config.toml
num_hidden_layers = 8
hidden_size = 512
num_attention_heads = 4
num_key_value_heads = 4
head_dim = 128
intermediate_size = 1024
vocab_size = 16384
hidden_act = "geglu"
norm = "layernorm"
norm_place = "peri"
norm_eps = 1e-06
positions = "rope"
rope_theta = 10000.0
rope_fraction = 1.0
qk_norm = true
attn_scale = 0.0884
bias = "none"
tie_word_embeddings = true
parallel_block = false
extras = ["capped logits"]
init = "uniform"
init_std_qkv = 0.0249
init_std_o = 0.00622
init_std_up = 0.0249
init_std_down = 0.0044
init_out_by_depth = true
optimizer = "muon"
learning_rate = 0.00174
beta1 = 0.9
weight_decay = 0.13
lr_head = 0.00606
warmup_steps = 0
schedule = "wsd"
decay_fraction = 0.736
decay_shape = "linear"
final_lr_fraction = 0.0
batch_tokens = [65536, 131072, 262144]
max_seq_len = 512
doc_mask = true
train_tokens = 741900000
max_steps = 5296
dataset = "wikipedia_en"
MLP neurons of a small language model. Each row is named by its layer, matrix (gate and up: input weights; down: output weights) and neuron, and shows model dimensions 208-463. Each number is 128 + 24 x the weight over its row's rms, rounded and kept within 0 to 255. Numbers have three digits each. A neuron's up and down rows have the sign that makes its largest values positive.
After each neuron's rows, "fires after" lists the tokens most often just before its 100 highest values on Wikipedia text that the model never trained on.

L3.gate997:119105112105135118122120139111161082143113107128124116086142091117148113100146142172138137122149111105140132137147142158120112085120128110095120119097092152137110082161128127149119127162155116136182172138110128134150119112131168109101133125093130153110114139127159139141137141118143135168080103118134167118127084122107106133121132138176122139128124138151126113145138141149106121164113091162175082101114127162083110134118154105146210110148118134136081176118122121121095142177087196108106129120168144099141128131118141085123130162122114142119124143159134148086081141110144104126089102112125099086101156100158127128103098144113106129103138124126128096120108134104142126150111142134165137132150122130089104132175108134108132153158181141141073115092116117104080119099095129
L3.up997:087169116138100167121105156147146188147158100110126109135083127118154117044138167145139100109145115117126143145115107178114106103152136142139136131125128138122151161129111138163114106096119111162112128116151114096165123147128135141123169145155117102141067162155145125138100082117105140138128129120122127120123126137101152132120116105118114119136156159142142135173141122150150088143146071085116138132144141146138136139127142110150133121137129126154143136130106135109140156130109119139120150140136160129101110116090126086092086118130157114098129142138127097123127115127164114104097133116134103130113183088104126152148094119138136116089094114138142113133180108127129080131170157107091130142095143156149164115164111142159177160157159134126113084102120122107139091128157075
L3.down997:171119127129143106145118105113081116147165152173115134096158167163132112136151147122142120175140130127130133124129157095129156095083147154123116068107115133132100143110141048127107116147116150135144104168114126117092123174133140152122109128163137097136098093135052117115131152127177110101155198125119136145114139129152110136149136141153108065114150096109094144166129115110134127140132132156143111123115176121155124118125107151135085161094092128124174122091158124112130109142112118130113132096148104190117187140108099104128154135160119200128158130133165120168096123161091127137119134129117133136136128139143126130152149119144128153144144114093141144136098153071126151131180122151130191137141131109123125167142167110127170168126152149169137143170063122125150105129112167
fires after: "the ", "of ", "The ", "| ", "\n\n"

L3.gate632:105137118172116087085101142110111149149111113158161123137134136160139151107118123164146172116140152112124100142133115112100117147087119114161125098152093161113167144156139160133101113144119124115110113121156127111116151106116079135127145161117121149117119099112144119165102098124167157118111104135105114122117131142131082141113085117117119175130095115112119154139148185096133125136113089148106176151145143131113112102138139107142144116165125122132149150158156118124135093129181130179130203073134112136122167158146130107098148110144188150161143109131085149124101111109120144126138073147154132108165108138153135123138115119096137075116094124095134090148086121105124130154121126101121102130145076127138136111082067146178134127123099142140135130100145103119124154124137071
L3.up632:078121139107163151130147148124161110181134123143109131126123128125096127125129114135123100115137179121138085089135112131108158135103121142158154066117161117120181144091100148136119128143173146137125142149083122126105087155118081122147141079121126080119143109143108112100111172117112168137160108137137117098135149120136147128142139123109086114142112160080111133112109157071110122112086118139073145124124137133139090141135145124140137128168091088122139134154110120100099086143154130119098091144155135092143110128099102105161144123120136119167094115126152134085131153151143159108133168167133124106138091109138148082142149130142100121075130140126134131136116124113094109108158158098133073153117124137162131108101134125116100106114125131124143117112129141118086112098126137
L3.down632:121131137095153151118158094164137121126112113118134157117155104104186114194127131142105159111124133130182122170116148115173098125141191134133108110132116091108109137117129116106120120089139107104182127123175107161143106106161165174158118133133123141195140094131185160098121133137141098106087154159133142144099140123111106182095175125164141077106124104102169133116147135154159072166162115081146144129124128102166162110133116158148146178105131152180085121134133184113133127143112122093117120156099125123124174127121133102080116129147119092085154134138121144110145161116131113135130134075125133136152103126094128159096156123111117094146147130139121097157102150136155132153127146158090149160109131124120133123126162128155150176113136099173139105133124090139133157117068160
fires after: "200", "201", "202", "E", "198", "| "

L3.gate209:157140144115184107109133137124138091144133167151148118116107115088163141137126140156109139148108123126150068145131150150127109101131064104119114174057168153137081103147132175119139161077138092114136138116069141146111114161114131055119136123151124153097093105147100131131153120156095120145141120173086133086124101102104174125090116141101083140111139142150115087139112151163133116126140132092151136123115118074121104119114153128129112125153169091137159159146123122089140141132109129137112148158137144101149157098101094141103098095128110138143078118127168102149130109149125130156141124147136120154095146154091140090122058126112154123146097120164126120121103151135123114176131150136126139142137138140140139143117096148148100165126166151117142132107154116140131137143132115
L3.up209:128187120116112089129162116141137120145136154157138101147084082140147138142141137170135151142129110102133092116152162130114125126080103172127088103059111113128093137136134117108103181092116134130153115125081100119148125153131141124092139116146094105162135087155138124116103127189087118167144139140104101131147136116112132150131143131119150135140113156146181145126126125124113103106133072097117155140104125128136108123130148153147139129149128163152095130134177148059102123108081088133138151121127109131149163134187118142127124105135082156131138110088119123139146090122125102118143146129141128117135119106065163094134092100139150101125126104111133115142091126111106125167114137134111142169123145150148168153083157156150117118139152149100163132125123100127148160131148089
L3.down209:144144165138132167154105107104125102139112119113108169126132149124134124123130124151142117102135139127083135097121152148108110122092133124127156115144087122128165149116144149169123109147160150110113134138170141095114124089158130136159118179125154084122129111115133147118115089093128156113136113119121094136120149124146132087155152139129109163170161095110089131135117114105131148157094196148119172114108150145133137140133125101093119108127129112103143151114107113110160155123142129133112120120135151104152129158126127126109127164099132126099126106108131169143119144151110142116104107153151126101134136104172157159122193139108120160125097169122116090111115164111108114122148143173183137101089084143071115139134155125109150105141079135145148125150117139099091113114115164
fires after: "| ", "; ", ": ", ", ", "and ", "\n\n"

L3.gate901:125161093107131124152101127122113122135137145089135139144129149131154122125111149130103096117110154117136134114131162144131092114139078168173110128124142159143122124137083143103127136143082150120120096136097132101092130081132122099137122163122138113118104144095151160127152097126112160144100145130151130119123118124098154117168136123155108184115145154176141134139158171110102139117105121115133111096142142164107128150123151151116126119109121154156136162129128149132166151076147126120112117098213133113118135127129105096121134123116112121085121095125108112161140162142120131128124161133146096083120112143112122130102102158113097132136099132133159117131096116141080129173145147179129104136130139095110119106113087146103106120124146176125145127127094092107151124185132145
L3.up901:131140150136104127104157107090112162110084144126104152114151168115103095125130139127128120153137124126182146094088122138111129145129129129131123149115134134124122164123122149114126104102150133134077122127111149131121135165117081103129134116152131140152145127082119140133155154097131140107146122112118119098093148114131122142108138135089137156137130160100109103102152193109136121143093095082155124183158113083113136121120148141157133111163131145149172169128100097112145117119145145135140155133166129129159150120106116093147149152131132111122132112092139145146116145097140093107089145093103144139103110161142147158144158104066095125151138130148122065114173108124099103148099143150133093143143165116134147195174067127148145146103120113096124174141121085062130145161121100
L3.down901:120134117143120112130124124113123122152138146116093105149092101153135139145116130099131109106079155136126121149150156122141135138125127136107132085186158113099111141164109165123176131138136097108115153131122132121101122098109122144180116149154145130147101162126136135146129129124112154129151135144140112117109093100117140138200165089154132111100161153127158150111104111137093163105107118124148173095157117124143162141111128141071185146119131124057082129140134167139131123118129106116130117121099108123099120154130116117118107134104115135153095121169109146143147084121134138154162096142133113139130133125102132118090079150182159101119109172063070128136107105166144147100152127099072130101087086096122122083118156093131146104149118137111114126099112119171138134087122134
fires after: "200", "the ", "The ", "| ", "201"

L3.gate464:122123127128131126104109108154178148118153143116098136125126147145128145181128122120107146134123168134100066123103126135147140104142123128124166131141133180114114146130120077124142142093118114144122143119165154154114162117109155153128149126084109139142145100141087115078111135129155149142157113166143157145143096123139138108089147139131125151117093116205184133108121150127168120123100157095117136121121132147124138092125150069113086129123110111142133113113135148175106164146132125143080124133116116163163134114106170133155110097114134144108120106117123151165103107092078148108093102103102118111129128123128171110112082138160129108102129103129144143128144132143120121090149155169157154157129109080119150113155129122115129145161138149129106195113141111151165139102155139
L3.up464:153133163129139174131158168109108106130137150153153123149129151128144141122140131151157110134117167156128136123103092118128140127115153146091129150103110151147118130109137077167112069143093124128093143154086112109148142089118102154093147127140106107141070108085110119166114134154098135154112141136136092114107146183121128131121132143092154089117183143138117133160103137137069147148149151104125144142154108098115085162121160132133148182097119170117113173134087143072128107082132141095165108168185086123089133124153073115121113137154145169137133108135159067140142127108166100119122132130107144101154129120119103143126100089091117152128161104127169131118103120137142133114135133150099117143110119128116144155166143132115084096121130133136127141106136166127109177156140166
L3.down464:069152147129148095150065135134143167114120107119146118104133153134127123135101142123089175151135118123123104143156144148107136118141112136138139113139163121126197149141119171162055108116146119072151129134154134082142147156166149094095130097121146127163088148173179137115138138084151108087121138123132163141114122128101151106157115127123138143168116120156149103100127109142122097110084070128105140135119104163174148096136117099107136118137157091149120091142130122135148144157115106131113113100080112150127146156128162148144122060088121113134168144108134157114105126136144133147076161105153116113118152135119115137111166137132127097109140122133122156140131160154130129105176145165153117140130094155119137119157093111152158091143164153083085165160153114145206124117119094
fires after: "June ", "December ", "October ", ", ", "March ", "May "

L3.gate718:138110202152107131120115118142157129143081137148102117114108172166158108126126145137138119164145079128154129136160116160121116095140130121123090133140109101118123102119099132140100130150107127098110103116159096139109104160136102134123125111129156126130115080096115160138115141136160120170135113138167074205136113136096129100134119147152133139139146113119152135158092109116094165124145134118135096157097123116122114128120129104118158135102136146123135093117121125129162136153164120127116175123071137122149150097131113140167117147099154147091136108120103171099114122119091159101081138096147112155140106092147124175057142119157137149114137141151140118118103112122119137149095143142131129105147091100109158130123117118144160096119107107168145075074138077170122104120134171
L3.up718:183090142124151129140142112098127117106119157096078120143166114140112092131111158124121075123134145118108147139163125139111110137120161104123081116143156132103118113137169127125115101125170126132125118127128063099155118107091137166106119128141141103118150113103195110111123132128174147147127200114126107123142110122165108110124155146151159125132076106148170182129094132152158157097162137133146106115089131143132126106134121135125166101131147138135121141118134169115135099115164094135151155170117149103157123149100080143143153150118148157166106135122160168125129106110151143092119115101177125110148119121128135136145142117143104129112141097112137127103112122112104157143167157144138096114143129103126172116102124126162106164127174100156156137113134141106086117141144140
L3.down718:148171146116155142106133116148129097085139115139147162091079124099125171132104108137182130132144130163134172119152120097093119117101154100129123098130141089088104137122152119109159165114134116156112116159106157157094146128170129116120119102174087141101114144170097116124141154117130100151168106095083140131129164125173136066175168119123137109157136095160148091094113097111142123140130125118118173138139152111123119147134114134132127154118109143129116144158150132118131130105117113136088056123091069127125116100130101128123121104132152141149187172167131099103102103123106106121150115141118099115128135160159099133150141183168129108150161110107123112139162133141107149138090112101154163159137149122115123144173147127156156119150082185130128098103113135112123144147128125
fires after: "| ", "on ", "(", ": ", "born "

L3.gate381:123125109145130108123135157140110170118137143097095130125193141143148145126148155102092157116131158138122127137163127116158133137101121125146162143108174148095117123114141098131139051105127113135143176149097138092119152160145177093125121184157144139125082116114101149147108108121156140093119147180101139149113143162047114089156112121149112181126107117175123114158095153153170115130121109113136115138122132107136111102124151154094128109158146111148122152123093147146113078151116086173146172128139099114150138128147139134106133144125135116132125125105144139098117126122133153126140089130137090119126149140116126101123148158110093105076152090150143119120116115100128168116126172169165143124151111179132150113135145153080099155089089134110120138118162117129144139089135175
L3.up381:122148121076173150123140128101117127088061158118124133133107096130116132115170131129141095160111126134132080091116137127121120129150126193140166111110129115116101148140106102091116068117127147110132135096106128122103108130121125116098119142144128119105145108175154121159091085131130074159121131126116128137102116180136092155128115134130104110104131162156102132152142092139134115150105136121122082138120121118120105120143098138130132128162109138118117150148127065159109106132114154104118142101132134078145085149134145139083138150157117134089131140121125114154127086174135155106139094114128136158077135182135098110136139077154116130093131144178133129160126140139137120138125156099127137116118132135125132111166139172123127113147116133043108138087134077150110116156121150
L3.down381:117171135112114143135094127092109125145134101093120152102131115140125122072198113163133159155132134161129109180120127124098103085161134098183143144125090146164144113138137122114112114125104137138079096100136125141130127123178125114200179132124176139142103080126115130069124114142083161128126144104123130129173100135166121149167140146145056110125091150113134113119139171128102143107126067113143119167150147109118091156132150123095148096148122152149130119131134153088155156130170153151122122131098150111097144094184124120115147154190132122104110138150116137152120141108079107129133095138133156112107132121168126126094136142120146077156102114112107122152101120120150180128138094125116099164121135141110136146135107128118127145180111145157152100128135132097135118119100101
fires after: "| ", "- ", ", ", "and ", "\n", "of "

L3.gate112:078131140116151132138133107153077092155125156099089128104139141131097106100138132114114077155138118107117164159105138137144113125135094150110155092154098125150144141157127111149162125135158068110156120143152153165113136088122102125102162119122133133093132152139171093133100095105145131147161168131096114102110105155126099120114136140113123153135125148089144137133149065162130114097120124174157153147094130129122138132115134096153073153099145129152122107136134189129165103122144154123142111117137128150059132127107166143125099123146122184139113144144144153148161147151108144145106144149138085096105107165144084151095155147166130135126174151115123100115109164144085143123093136132132111145111061174077102118151138193132095160144108179127109164134093123058150117117109171
L3.up112:121099141128116106150127131105158108139131124037167092087154122100103122097120100127162168172126069097128032112153165098174151120148116114148117159110088127180106115133126109118106121138174130110137131196101110093103124111104127152087150112122129137146091155135161131151081143102097146134119162121144102105125110106142129159123128118125086158120182132107113108122138109100104106165117164144126137163146075117105104111101126126154119123097108149170117121155149147104121161110113159155087146108096118119165111138120101122101115118127111170127129163140127128179124119151109130156155154145144095126086143116162111191124132121135109133095110120126115128149126175087116113147122125145136129140124107163162152128134126134097127147141142148120120166102123116143111106093130129
L3.down112:119194148106143146087111148161081162126128105155145107111100127144123122166136142161083170091135140119099159137163125137118112125117131157150151124121165126126139099109117112130103124136047128146122132110126165089153102105104131085181146157134132144108152140143111117101129118134175113150098125089132147147095103155141101096168095121170130089132150118142106114112080165122170134092115132093133078096116175117164132120109082119110170131157143137126133109107103118122094151139128114126158121145136072143119129112129130123139118108081151130107160146123100148081165118135161143147156134187105138139106191135129132144141116134115128109141172100113153159120127144170137143133138125136133113093119107104103122110147123130167122159097131100118140110122143147170108109148155122
fires after: "| ", "- ", ", ", "the "

L3.gate212:145119090172153124108093157127115100143116121109157117127152096119195142142134123150116154125125148128144161096157111137142099116166153091079130115120132084139123141147120116148119107098159111156147097145164133158125148113121084130131126122157137091104134194122143147088094115153129093136139134119153124106113115113141192128138109100170131143164108134102120116155113110115154145099126149136108110167159099149144181137160108146133078112144109088132106153121127145106127073119107114164124119105120145148157117109078123131148168106091127106167152135183127151161126145114112133136152122126171153103091101110122139127083108131108141167108120141133138126130087138101091105109120116148121147129124106101124099116107128128158135110121114136105141089131144136116160148148087130
L3.up212:150105075121107117126115133129138106132155143166134124088118131124162105172129101131111136159111153148106155116172114136097120152119133102109140110103139087085167143163115155159135100105148114063123115142124117104139150116129123107102141112104145103125142129115142088136153113124130144114130148162112119160125133127106151148095148112122108121117105106118132123147117103177085107104147108093127180088188139135142138122143156137119106100144134093102124180103110139111112128107175089151158160124153124136160122114108162133128126121175130153165129092139122094139156148118105097159106121142120162157124139087166148155125125154117129127129167145103139128138122124102088132115126160162133135134161145155122120140179125140153124148147144141084182131128114110154162158122124129
L3.down212:128165122168155120190143134099079161124139144156160157113148150130125136099146150130145129104103113100159085133158136129155102095147148155096130123089145088138107138081131112126086105155126099099131118115190160123123126129099132142145108128127111124130122159153142158133103132170148083122123132095156114155122136106188147154079140117124119142139109122102086156124143111119130113118153142116113138107132116105116173153142136099113113154139091107090136176152119057103119127168103109135146073149144106152140124167146163125146209151103137149113077158133096157133163126139156138108138160125188121119110155133094121110117144139080171135159069136159109123123126147158137121144103083154129097111107108124125128140105128128131140132133108157123091151106095116130115143137138119
fires after: "| ", " ", "en "

L3.gate129:126153160127089098105129123099131092113118129134126139144101081124146119116098115153127125149121129134112138158114124101141142110144127127136104130138095126113142117118124097144105109145135131124086142115144098111102122092164108128128139137162159130137148098151155123129094132138187150143102096103149161127110131145171097090102094137122134114117071102140133173119130125142135129154095124169123139101126145116077113103156063122166132105115128123186135147150149119123147104113105142096129082111117141150132113158098086123091066110045154122103133115144141126113094135088163104140150136133172156137122120166133129147165132151077159089108116129149136131114134123120107142123168149179112117174178150076121122104092140166151140135160107141093140108126159116139138088121119149
L3.up129:168145143154122149104127129149159093119135122095142115159161123110119159142115143131095130122095120132115112121129103130148119102137148144137110121142144127111114142087139137135153140160124116102073132119143156073115097153112124117133101079137150134157132121145112137130105084105122104097114073086104088109151083152143117053114092141122113105139151137108131173100139115118107141125151176145108123147121167118162107120142113135153117117139169139158154123117153117173176102175155155104185136169132133121136129110084152122101123086104138112068142142136101148117132117088119124138118106162132106173088095184178117130110113075141110156131132145130123151138164102107148111151156100163125100108145150135090137161118121171106118104111141125148104168131128108153141124125086128
L3.down129:134111107129119142106124085130141136152076163170105139114131095116134117139130141095124100131110154155132110146138148106165150151212123145111112149148095135151091091125125089162135127140187119107108097126081160142135136115103105127153163160118126136122138137137137102135159175147151092132146104130166145152141153143162124142105153117140153140109111093167163203114100096136158099146146145132109123082112117078126057088108157140167148167094113131164131113137130110100137138096126092122094098137115122148117074154132091134192170119088147167147174151154103115116141100112182126122114137155156142147127113120134116120133144178111126103105140137124126107110122147144145131127110147144108145149150099129137174129096136093167149131174136152166129120132124136133111109108120156
fires after: ", ", "Japan ", "of "

L3.gate365:145177141076151099147188104120095133165148110102126132127134150115123155108158114138107136130115138151106127123106116114136147152140075146084134172120132121108163108120130115176121164091103087127135161112103094159109145118131127102161120113107133129098109103117136137137157152156118145119155112156113112115121136153092128140107069142127126130157150146150133152122143089099082084125153157069086103090046153144117141113140112155142131108080119110119107122143082170123111090074141120120164116157099125097132105158113163103169107133172097177154107139113149121128124130142080125140128160118158133170125116093137120104136112127099143113148152126170129143130139095110109122152145172157148153130126166097132128142135140129127096128118129153097131123131121130178099145157120156
L3.up365:161138162119158154123145091177056159148099146112081152124121131129148131156157161134084144143129131093131086125110134111132135118152087151138118142161141060097147066142110110149075117164159115135115124118118134132140146136133109150126108120133168093117137097130151122130143086127120156092111132121146165120128152119146138144123070118126139149134096124144141154106160118123098093146142113148120166099100138110124102145138121080102130141164109123103126142130127127063140137115109106114154123152076159153143184115158107102119134145166129145153090149152148140149123125159137123144122093140121129152130100110119144108099128122158116127156132113129124128144078161110162118153092114104149091099124163116128114104134124094114131100122124111116131142100080166139117130103117104
L3.down365:145143101146137155149170123076146094135085095144129127132137116140141117128163096116147162110121128137112133175155132125147126082148156093072107118120127140136124151125121144114125104075115137147144161118143118147130169110125138086160131182119136091130088152121113114127110134136138197149133112109092115120148138110132141167129096161144111179125157110109116140109128137134124156127129152105093098185141072174122129095147091158139152102061153147107130132100143147141177139140111148083149107146120146108169165134143146111126139140142139157083100125117077149075159137117098149098105154139156135108132178092169134100147126171127139132133167135150149094119159103125130124091105178141158147120119105119120147153114119158093115122096116134145124111150130099141168116098139147
fires after: "| ", "us ", "; ", "\n"

L3.gate457:131083158070094126109131119160096152126100177134139129117120098155136146162117118118157111145134124170112074170078108107149142141065131158120141151150091106127123127152125142207148155138129115126130178140133133115144131118150145129140118105130095133131106114175125110103153164091125140184138132112136110132116131103138120161118120162142138136107128163168122150046072139142145130126168104125140106181086137116162142147108115111145130083123123126086148119172116097099163120143121096128106135110153089115155121157075136146101151134143121097146166145145108134151102104136087171126114079134154182162140129116117110134158120102132144087124164133106133102106163121159147075136157125113124105157136112103103152121132135146151109144114156092098164103140122106119110094091100117
L3.up457:151120105155141172152139119159075135147103146166128116111111150089128157102119127139129083140148176107132115119139160140137136155140119117145089118150122099177130090136133183141170121175172121135077111149182128131171131174136130145143144106113177141080127143150122112143137156102075138143127131118084110115139125123141131148158106155140134131130128108142094103113120136140192095144150119102126159101116186138159177156144117136164111132077108144119101099144124117090138169138128117110114126154136131148151066173114131143077155139158105119124138127121171144165103116141144124104112141161100141134129118086144131165098109110144100144143154099125150102115144129126124097136152153103121110124111102135143132154111155121138084159154117155112082096137091103164123097161085118
L3.down457:165130169125079080141131109144108115104117108100145169114110086129128153172140140127126118143156138141120075094084105088117103155112142096106138173175144096103148087114117111150138170121105133095158136147104105161097117088125125131094129103132116158153100127123120129106145121139201142137114148152105155155122123112110119091104134143141097102122080158120144131099068108129115165117207090128154156169093096089123157143112083116136160130168130092095113128116097168119136105119138143129145153114095111100128136131134112155134088106119183121153130158136149182128141144133135165145129140119142147138149119156114118084103133142125159097109098162141117149146088105130139145147068115121116172131124136144136133091136123103121157158129090089088173136095160182139104089096116112
fires after: "on ", "On ", "| ", "Opponent ", "Player "

L3.gate604:128144167164100080179104105142110131093142158109125162168131118127134117132095094093098150144109126177164132131115135126147115134108126123103085123086130143163130090128139183135085115095121130092141121144104115164146155097151054120112153115123114132135108135124079131116100107134141144129109162122095103120133089120099158100140140142158106136114092148107182101148141136085171144132124104115141126098109133170081130156158129141132150142151102104126150154088132133128152155145107168102158142098164134074100115087124087126092119122162149126174101129117146128104144165113141106146090084167130123173144125155094156137119150168141141136121122107140122141103118122129145128162120152113180154129145118134126139147150163108121103094123140127129139097138135106176114121098146129
L3.up604:129125153108169134100175154114145153135077162157165144140136151187112143114147138171114138124122108141088142120109162116115094131150119123156106082119134110128141093102174145195130137147141129115123148094121127111167142102164163147128083115151164125174148118081159144164105101081113129126120127137114119167142135162106104139122124096166127120090119097106123131147150137105104113140167167143127101127124138128103147128134109115107169103130129165108152165108092113122122122119135127088112135121132103132139121132119119144113172142135146150163115134126152142093110128117115128120156127111141133149131191130129126138103116099092126133121128106155126121103080148175147131100136103171106094140112090150112147139108114133152119157145151094136118141149135138107124127153120102
L3.down604:117125178140109130142103100172132156105166116142112135156143139176109139154125134089163158121125143186132094177115150144124148113118106138109117105114170152131115130125138161084109099123123103087134146146106104148094113142169121137157132119171123122131119133100084139089127132131119122130135176088097120152134121103150145073118141158125162127148105148097137080112133136138153118143109091148146144115145164141098122117142120129109111122141092130137165121091086155135148142137112146090173142120121131092079113109153124134098126102128140136140131129110099097143149091120123122107104079173119123148138115111112152123120112162151092113116161144103140159141147152127168120123126115142143129101117170132156147096178171142141153108104123145142101114114119139148131135097096153
fires after: "the ", ", ", "| ", "in "

L3.gate493:114136153137103113139139142113147107161146112160149137157159099157165124124111150136098100124109165173140136167129141126131174103201122120139102156076111095133144153151166179117112113086140162132114116077136102140079129135116088095184159087140131088140115140144062099122086118108114146118134101105076147121121099135134120156141092089132110112161088139173143122099097121148128163146152138118150096178120096143104093116114154139108106152138115129121140115161149153169096132138087068114145146121140106133135110112130136118120125155164129144138125081084122116132147105099110175157125135075153150105132140149115133113130151149118132119123090121127119105159100131095087146124146137135121120123144106132108154134123117116146115158154153120152143117145124110139139118129116104
L3.up493:152123081119177146135089138157118106108098144120088163147110130092114123156110156133163115120127144133125128170117126139135134132142119147126108112085122120134155159135123157100096103127126113096154101128130125078067105134146143112123139103147078102106126101120119127126110160094115163106104141119087176175156105141148126122118143122121112171118066103145129109104122112137135191182148125092172116107114092126116147139117141133143146168105154147121154124157129107133103124140091114133131198127120124109148140148124113113119123185150162069110107132114137120107117103108150151130163102119143112085161141155148136097144145081141157108139105113148158099107117114107078143126132156153144123105182136155054134125131029109120127115094129163124135140129110094149126134127105117
L3.down493:113130168158109110123165126135120163115127146126175076081153141118116134122138063117114119151123099145134119113170129127133137132101148135153157114154096111077126110131145132129153167116113099139101131127121131165176140105142131119177128173131169155137160107137121136126136114180155094140144108138154072079113133134127153127159123128137133133115181126129129131176105167110125116126151143136116126104134146137150114135124103138148117122134099103124115123087133115099157133151170153162106124114099139114149143157153151121110123092109102151182132150129133136137135165144121104111100143142115094132152081108141113116116130163143119117121162088126141135108155160153141089156116105111154091134090103129175131120145200140127156102153123127106126142136119119100104148105154158
fires after: "| ", ", ", "and ", "of "

L3.gate50:152141144103139163102156142122158152150156125144168081138145128135129122126127122150115162111107157131144159079148090106178104185172110117133135107149154152143118178143141111150179111153157083126104116120114147101105136135129145130107123140126121116125111152105086105101143147064140124145116120099131148156061101138135130137127133108091131164100127134113126092107168152131152153112156109141131134101131096181140172125132125147118119173139096135135123124096131143089105116129096152142114151130122157147136158119143089101120101136110116108130169140108102139146123105154132150151127120103132147137116142113115101112137143102122126059110112141142086154151140161133119122116100141090105114081132122096117153100103157136107098109123115158118101084114161143134121136110071114
L3.up50:111127144092140140067109154109154193140127165123151136096135147162154127110101132077118194124103116112132104126124123126134123158078101129164167117157124151115116141085134068080134159090112143118131080165122134108165168165120174138098086098153122111137129117110121120110161116086100127134093129170135118129131120142107169123080145148084160156132140174110139104111116095103116107140095184132142131122131137138145134090109168105092127158098168152112110085158139135135169119126125113184124136171143111106117176107143098102130106088089084149102129109080099095128123140153133135129126071110162143165096127116116120139144167143120114148121102129137094141120114114127128124115120136102130140126166126135102143115113104169090111132138165131136129142093137052131118165125133149
L3.down50:142145086122120132152104098124104122079107113131087132154108142101157113096140135139120117152131163108120109122154177162124122162145085153090065117110147119129159167182138137128129151146157152157141119134114131131118119115109131097171161176101148151116103146115120142132138117178123109109142144136091105114058160114135085152142126134161149111144110122136109140130158126100113184120139173141085129159126127112133148113122122100167121136133121160143112112082159116097118136134129125109148125102065110114091119113133169149133110189147145164193102119128130139122121128139152121114115132180120136161114102146091112121098100079145097082141084090146140093159129120103141168124153089180094121110109149129117122128134122091104114130127109094132176126122148140128170111156126129
fires after: "| ", "(", "200", "199", "- "

L3.gate100:153150116141104122106152186128112086111143094105116112110116144113131120158154145130099135142076070160117136164169107104181101146150079174146118147135110116100094081151128107113132148098135133118108100110110120151108133153165089162155157112141106147120146146148162094072138115130140115132114142117087136156113111102110072135146128116159088150166106147086189139109089164140145173098104115106113137154093160089121159121123152147149084126157117093110105104169151134104162138142147130151125139121138124095152148113167135158149087066080135105137138145143160155092069121089148143137117129066119133139127154161138136087148121161145100124127117119110095143130170112114126146140121129125136147116124132108150131143134120147096138135084115121123073127140107122135156186116122144
L3.up100:086061102130099098075108144114104146123172150137120073084094081111127114148121090105152100110148100120118166106148125140180114129128133098146105097108161172134123131123122157147080097123143134117127124116152158146104137105133099119090146133150122145111149125151130127127117086129147175111120118127120114101124117108107130119133136103094162178116167130185099121149150128148154201107134127128159120158133146122133137156118084126160121143146130133144131157132150153110131144078087123131139119126169146145150152100191133128133120112187117118147123127138146097114163123120151153156144101137124111119116124108123123096109147146109148120139135099187128116125089135137139113121102127101143112119101097123095131115118156152095146133168143106129117167136111133146181152113154108
L3.down100:124161132150143124182108149102132121072113130134148140162155151158142116102132143116104113116067154113160117101126154135131137145126145160131151153101081123138153105090123137148157197146144109177139119145153130107208160130148131126091136091113128111151108121102145117089142151101098143146150159113124134120136180184143123153118135083170147134126093091126168142129133096098093106140127131085134122089142132137119137092147130083107134121100126134105086150125150146127127129177139117105107141115127135168115156109132112096115142153097120116118162100142151133133121150141121136105148177097087112099136143128139105138148085112189097116110162139091137141087105098108132145147084099153110135148144124145142123148097120096174140155130109120125150123104105091066081069071125124
fires after: "| ", "the ", "R"

L3.gate876:102152158075113108136103132122109113135162151133114099136143127115147157108100127150132169096112173126194122148116120144128155136123107156135135172156119122094119155123095163095095082136120196120143152163099119167102142108124105098119117133097166135130116082121139165149143135147135158137118159131142089141116093134114128142142173146139120138110091163115150122154114129104124153105124112108114143117159156136105148163130114135118145125125130161143142124155087128135140140132149141098109178113130131129064130097174108066153150135135142112170138132153136154117148128170142124173131120131111119131095121145125104147102160099146160192188130097116122141143151133137133103147162150166145126135121151113087177134124132123170138124122124129101119138077141120140145118132101152
L3.up876:069139151102140113138119161177142122132117171089081139148121128134127124156179145179115154153087127118082166133125123106130139149099133131099121163133098121131117153138167109169123133108099117139127139096113143159162122086114171122136176145117126145121103169129109118114127121128117131106136115183089094137109103109140121122153110125100106101135106121175135152146104118114096161146141119152132092134131102140126093135117110141103106103099133125137138152155147104114100092098130112137110108114123142133119145134146137119165100129106186129129120125161124131124155145141106126123115124113156132114097057096133138128141154146135148165142135076099100159147157150112153111144134135156123121100110148113142110106137131125147102173162143120158140092116138126137145131080144135
L3.down876:088147133127125136117127123040163148108104104134133120093144131138146123121147101153121164122153148109159140111128137149105106147152149144139112141117111168164143134157144168130094083134115134107148108144116165143082128099120110117096146104127121109095144077112123159179158141107131097141121156087141104104126109174096097123119145106135114108121094134140110157081089099116160185115131064134123143102160129111134125144109155125127141077124137101111092098090100130137142155135122168123126122066138144123098134089159135114118133099130119081121122092136137167113138119159148118152144138150122076140089173107118117119130132111108132174163158093158129158145148085135138115109105172160136140125120177103117160125117143121181182104105127120092167125154146130169141138128126099
fires after: "the ", "pre", "anti", "Syrian ", "200"